config.yaml
num_hidden_layers: 11
hidden_size: 224
num_attention_heads: 4
intermediate_size: 576
norm_place: "pre"
norm_eps: 1e-05
positions: "rope"
bias: "none"
parallel_block: false
init: "normal"
init_std_down: 0.0
learning_rate: 0.00198
beta1: 0.9
decay_fraction: 1.0
dataset: "wikipedia_en"
MLP neurons of a small language model. Each row is named by its layer, matrix (gate and up: input weights; down: output weights) and neuron, and shows model dimensions 0-127. Each number is 500 + 40 x the weight over its row's rms, rounded and kept within 0 to 999. Numbers have three digits each. A neuron's up and down rows have the sign that makes its largest values positive.
After each neuron's rows, "fires in" lists the words (lower case) most often at its 100 highest values on Wikipedia text that the model never trained on; "fires after" lists the tokens most often just before its 100 highest values on Wikipedia text that the model never trained on.

L4.gate547:549476507451452505490511464490446476536512469525543474478470450484533529451469465543534479471503527489499517456516492535599463545470519493486537578508534499510510465508511464426593485581514460515543502509536490483508495508454512436485524506468549491533492452553527447470479472464436519457530480509516522552457498521505516542421495494443486523484440490483535566430512569455543515482440
L4.up547:488527481530469539482562496548601483465481450454527438527549543463575548554486508508566528475524493567601539513532456438508522530499431496467566503497552440536451441486554479551501494499470496533516455491495450520509502448430486532496439513532486464565567466484543514530528509476464520453534558562505607486476515430447427526464519530473504534475528549514552513491497475517542530454500
L4.down547:453477508567547456551525472521556468549481516533474557490459543571478499485485565506483524493512442524537455483450465501487537530516549504496443486462500505498501536508532483481482479489479517582524527473491466517475440475493551531524485520466507523431520451447495492549577469470462520555471576457488575462486517433542479537487488520536497468509545574487493535512507444533535556525523
fires in: "2020", "2019", "20", "1918", "1920", "1919"
fires after: "20", "19", ".", ":", "18"

L3.gate434:547500474477470442479450519517508553549390416425526444533471491577518449503451427519519477526432511468514555455576452532517508470461510529491495487452486512523476490498497511493525475532569467417484416484539462493572507490468513539540518474492452524488490543442516506546478485502455577559545507439535444511530559411474520508519457551575428488538461532482530525473543501442460459465441
L3.up434:537443488501542463512459500499468473482515577519460449483528486482509542550484471489451476483515512479529510501452604563394509443544510433489447476557504532583487439491483484521485519525474474502435516504575519511461468447509558488501511542563503541473485495476582495533488574474512464478542461473512509529449520547465484477457494527472464475600514541521529515486500397488524555496444
L3.down434:476523515492559499537461521481494476546399488490433495451515501518418537522467527445541590484443478455487508555520495476436509502460560459486511455533496523529565467511428452534466504504497486442496490539512486525464489514522532504472521524505476474492560484511534534451444457527599501393506454452503507529615528533530472449469546516487468460542482423452458494455481488459532489485502
fires in: "on", "at", "nominated", "when"
fires after: ".", ".\n\n", " |", " released"

L3.gate454:431524539576554534579529447542467558538496493503486560501519483479465497563514559412492522506439529460545549557593470600565525472451485529484549523487537554515489530503528442530472505504506509517496458526450459528513449558538529554434537527453470458524526484457442479426492416492518567539487477497525545487524562542472510468553463515533560502549432508438524485523528452518534499559491
L3.up454:456503548549567496602525513525492472491529491482497544491445533449504547554451554490510487519437517468504559511452539543495516446457460480514537514479562547573440559494482502520466465527537510575460502446530493560562433532570491525448497511517489473510491524491422489536638506569451533435429492513430481438501519533472488463535510564450516526506482488446531445560508509547512468437488
L3.down454:469547509530530536503477472544480502540495506498487492491472473506508460500528553487523513466424499476549495524496499513497502475446455517471549468497480507473498511478524450501473445491549465536492527491474491504528475493786510470507516479475431525580490513477484460480462496484512501514477536464483501462604529585475460495540545505547522487495469525541494456518555513497521508513554
fires in: "the"
fires after: ".", " \"", ".\n\n"

L4.gate437:524549503444461494473463499580514475476487491495454464473521540508426450512572457499529563507496552514487460523515520476500523507511538497541483506575471593546503490514446524460501498532518479462519461497529453432493540489511484558511491518486481485488533534512479489441578470396490500622459479494496516470488392512507475523466457488494499483586449488514492487514470423511455410536537
L4.up437:480486533542480371490514512459577423443451472548571518434516463436518516454485558455431471488423488485426540585469460513466425476569493453549476516517474524548424509473469542414428497508470440539516470572499470534495451489555525568533512513529499488530535456487536469485558460510474479510551476551483447554494471441518464546506445475491542499517527568511504446513574499559519443478477
L4.down437:493476493493421454541488487542515576545497537525538465631539475501477535494473481471445523526469505504523478559425509459453469478527505546467423470455533484495504498504517435422516482607521448516446457474540556494521402480693537529486497520482512522502479503517515419465484491504475493471539447491521526459486509519484469495514500486410503501471548468496551499524451514491537549479491
fires in: "be", "became", "remained", "become", "had"
fires after: " to", " will", " would", " and", " he"

L4.gate509:523453480510478549503459514514426499527566495550565519470479516538443500509555471538540474520440479523515491474524537496440562483592507509558443513524457428576526516474566503433582542468567405432458496486536565534482455498451465469504453534557578481489459474551518535551471512418554496572535461473494524449475501580526511462519502509525489564456528519496525457562484501502461476544492
L4.up509:547482539485534570496456507458506472496522441488495505462503442553507511499552500474494518483460538590501510478527499534474502522469539505492542490485463495497478500557435492470539484496474501515488500516571524514494556501529441472541501545408468480498502497489495497505593390550462503499453545521524451474536516502451483503465486586539531434423422512473444457541477486518528454490557
L4.down509:500497571445510560522470514567514448509503503500515541452486443509505451434490374467432501539539516558458542556487531540542480513557538463493426437508511574454518480469445491525502476472548525481487564507504484508507546450427494510481447521511545551507472511499490558469570471491572465504463493518497471464591501431509521509463445576544480461436506528474485504536491498503444466468504
fires in: "0", "uses"
fires after: " "

L3.gate525:560445498513468493468438506575513514443493501551508516486533492563395400525469452510495485516543464507448495516557517492406492566581493580513541476473539557476485466521460492530444522543567504526495434482586541551506512515510507504582434504511523480610551469494476502491544463452495507497458541559517458514511537516572484534558507502512461528488445513510485466443461490532442514551513
L3.up525:485470536588561525505497556469559428440532489532554497496544465500463540480546420486495469522503486489490446462531596490498503551503517483480532485477493471550501491492488524456475506496517441477442541494528571532429481496539538528460497499519480557496441530514519586459455560487444553457501466538480433431446455516490431562425510521492482532506475452480420479435419509461520520533466
L3.down525:486514539481507533475430497460524540482511460536520532489536487489504541542500524446482533495516550472485530453460525502480551530431546470552446447452514476480455565423479526489509494499524451455503477460511514503541521525538495426522522562413564464466506508550472504532506498413479539564525526541456495482479479528441505542529483472532492538530424484484567501534447568485454485518513
fires in: "been", "be", "being"
fires after: " have", " has", " had", " not"

L3.gate560:499571515449556503462496547463500463514521523484612476512501571508508423550466539551427545551523589527541472568452509540535495537530531459507472561471485546530484498567500510492509492476476444455441561560503505556583448509527462479508496531541564506517561484504515505559516585451525575428450499539507459523499536461543466459444483476562477526555458495497599474498574533499512480469502
L3.up560:491445487591455486564462490479463485476518533497507556488474548499578473585531511527507505481513551488530579539519478550476583524499581532503506394495487523474481523553496498512525458533507437570498489457458510521484517487499450512551513476612486528495498537573399481483474416486484503479440494451466561460520509536502496491556499519509406514497397550526532539463557522486432460422473
L3.down560:417524516467450527427476494518500536519491487543544527483509531501460460528483506440479502478496559472493490538536560530510551546524504532489562533520444615545502413577592496475542440488454474544574479531514551527544492538503479579530504527482606530515460506474454533615471567510452517509510433497464514528408546501529489528562499520528445542505443499507555452535470545482512442499532
fires in: "born", "age", "code", "length", "n"
fires after: " (", " was", ";", ",", " the"

L4.gate64:482464521492545467564505478510451508513489461518533479403573490509484535462517427412459598561537560492542507545558467477538513474449545452531503516554466487463499459561506520496557578456556529451559430557526492403463465454496539485443475508467484533423462436495474450479494464442548497425489527457506466578485525514481501480573493487572459485491555454500456519501485518519547510401583
L4.up64:487483532512432469491494468476509565579495491517508482499512493531538489542590526482422526436443478516550541493475529526507501525541500545552523525448518539472458492498500500491592510398514514403546523476456553517460509495488525525555527570484521524584559590438437493481392476566500483585488542536572483480473485508581591458509503473545500466519447553443491524497549439494515531441428
L4.down64:462539548503512436513557480532507546481491469430524576460525430467530473496566508399405538546497511507414533560519501472593426543482460467506492471511491525428462581528511543513525539468530481437511502494415503532526552461521474487564547421486496512515459411420524511508518478484612541505495490508501468525505494474495517479541514508480484472468464525479517482498501558507552494399513
fires in: "0", "transport", "transportation", "transfer"
fires after: " ", " the"

L3.gate246:472484532557423532494490481491484515576501485559444449435459463435490466482500559487547517551543532505443472495439566516502542518426498530545496523507516463548509508489467490528504553520516469511584515502450462570513427580484502510509482460497593480475507494536518490501575522524503442469439534538521530472442489478525463481577478567458488530532494487509537521444512496471533510520466
L3.up246:487537519544573499526540512481494457525500425548531488550509455515519553482475498468466503491475454454517487507458504574433515518547445576463524546515504511585482496532545472564547540587475404485474493522482470522509540508569527467459506489493495552468556487519567604513602491535514539514486462491497466537487481510477526491520522494515480470512506575526557466456495536496453517524421
L3.down246:497556509548491537484552483467474515475525488558525437543451490568540451432490497415500490486457481513535477497507479569495433455449469543474524504462523501559462532536553479539513536534513492472492509494421502587484552556607493469442516495531484555516530522531534552520478477477471483526507460553486465518556468578488471467500460420528483420466546508551479453452450528508470530520490
fires in: "national", "local", "foundation"
fires after: " ", " the", " ("

L6.gate278:537535505456471524552480505445525556442463487454601560526503474513528514501492484487479512457445527456448523473520404513485487481561512509505453546517534550568477511609452557512450481513512454491481507564417555531587451482534501496509552509571537477441522503494532567507487528509520535439522458535503452562537517494436471512460484472515497517556484467557559501503531419511542530447479
L6.up278:473591537466516547477532539487558557475496571498504529460528452467522472520572473549491424478512445490486530506468467523491468494481488512481469481540513484547444527511444549532541527423475510506523466531539555538498489511540501495581476463521490513489562461470555462470465513616466509493586465540535468486577490556490535455517455420487503519519575527450455544423502418524492555480504
L6.down278:579516511461488486485521497459475566446474556513530544540498496513494435462516495547465538484522462457489504504456486544482503453468495492479504548501494465563470488467505581459526455462475463497461446535491536514514470497790455559533568507522521458455516479473477440534504575502482470518503525497448431474619511472472465483471415493513536492538497498453506522517517483490524496519527
fires in: "in", "with", "by", "despite"
fires after: ".", ",", ".\n\n", " and"

L4.gate424:495464475502525430506498478501574542498482504425534438513474435533507462496471457506514516491432604480499482554445548494483488476478539514459532449491529448477525527454519483494583492576526484567517430486484499516544486494473502599409527464515522394616515413579451496463469514436509508432580465496438450472492554472455471569543497452503529532551508483449550484511498484522523506412527
L4.up424:474476498442506471547505522531519473514557491479422506548543518521436533429407501537560455495436459545473455514442466522501451558497519500516556480498502493518529572424508530532555502480494539518515507469458498521554462525520468461483509553458521485524501498526471510421495492547524435535551506473493542528506465556464484517488479480458533527529542532430458484477509528507463469475503
L4.down424:533551463497538482517525456458428544489483489532464409451488463488539523609485464517480485488488527550524493498542553517486451564487561478521528485473549466481510503510470511492502517462609508502536434498499491461507475545645517505499479526440471428476584518483524472512520506528531492531465475528518498495610505436447443451484465463440445493485478505474470501463487513510501508443496
fires in: "he", "she"
fires after: ",", "."

L6.gate202:500535459497501554510548549487467478441549520502538578558496465513495470602612482509441500527489470526562459480552543499486450460515577508402467520505499477448466478425554501440488425543448464469507498462529472468530526503487473617469516485561513483459513482448495421509514506476509564485538426514453451481467549514487468487477522519493568443527469477419479553475467528511504449474504
L6.up202:450480458553599530525473495513510533465474405538488485458474508478526579526548517479468542523494502449516460503430515536460583440518506423455466543512597500434542408476533456470463477407520522530537509514554491521515463502526522510493485463476528509456488434397549531546494518452514532574518441518504518483474552507539431424475497519464457510460486513489533510379496472549513513445524
L6.down202:497544495533473524545493515501453577416453472584557501528501506461509522443494473481521480536522506458484503498496481473537470511528429460466490518437484498468507450485515439446520499502490515420562440484543501516564535439481545495518473427519522505484496493509514432505562436528525641484487510512525489502486481441473516484502477460419505517505422551495529511463565482499550501472473
fires in: "as", "which", "with"
fires after: ",", "oth"

L4.gate192:516450533583499488503531481472520525463449521462478393490555500517483490588497492505497481547445473550454501567455484472514471499485479496450510501460472514485534538462521559470529540487504506506429491546440501577510579479546560526539470511458513494486558560547436540570513465432520541550462513493516555548485436503530517492514530466500515494506522443481486489534543488458502446511489
L4.up192:563430533505499475493452486458484565500445474482519473520513509484380538490529502517576524551485538587509447499447508463524455520502447552493512517500503521472526491450479570434478522416480521499494510537479493574521583513493526498509494390536592509426533500538494441504483497506358570565505506502511532536474475534562545485513476504507513524504511376501463539448486490497452528535444
L4.down192:580468493454497500513508420461509525449511497550537489533561484475462533529480521506539511507499561549493357531409539424544420444462510511456590540481482496455578543523424489410451497471491508461481469515548480417538529493680630538480507503546491497493492526469512536511483481475500475543564532520517480492584499529450457511504531446458447507481513499495423512507482460494453565460496
fires in: "been", "be", "were", "was"
fires after: " have", " has", " had", " to", " will"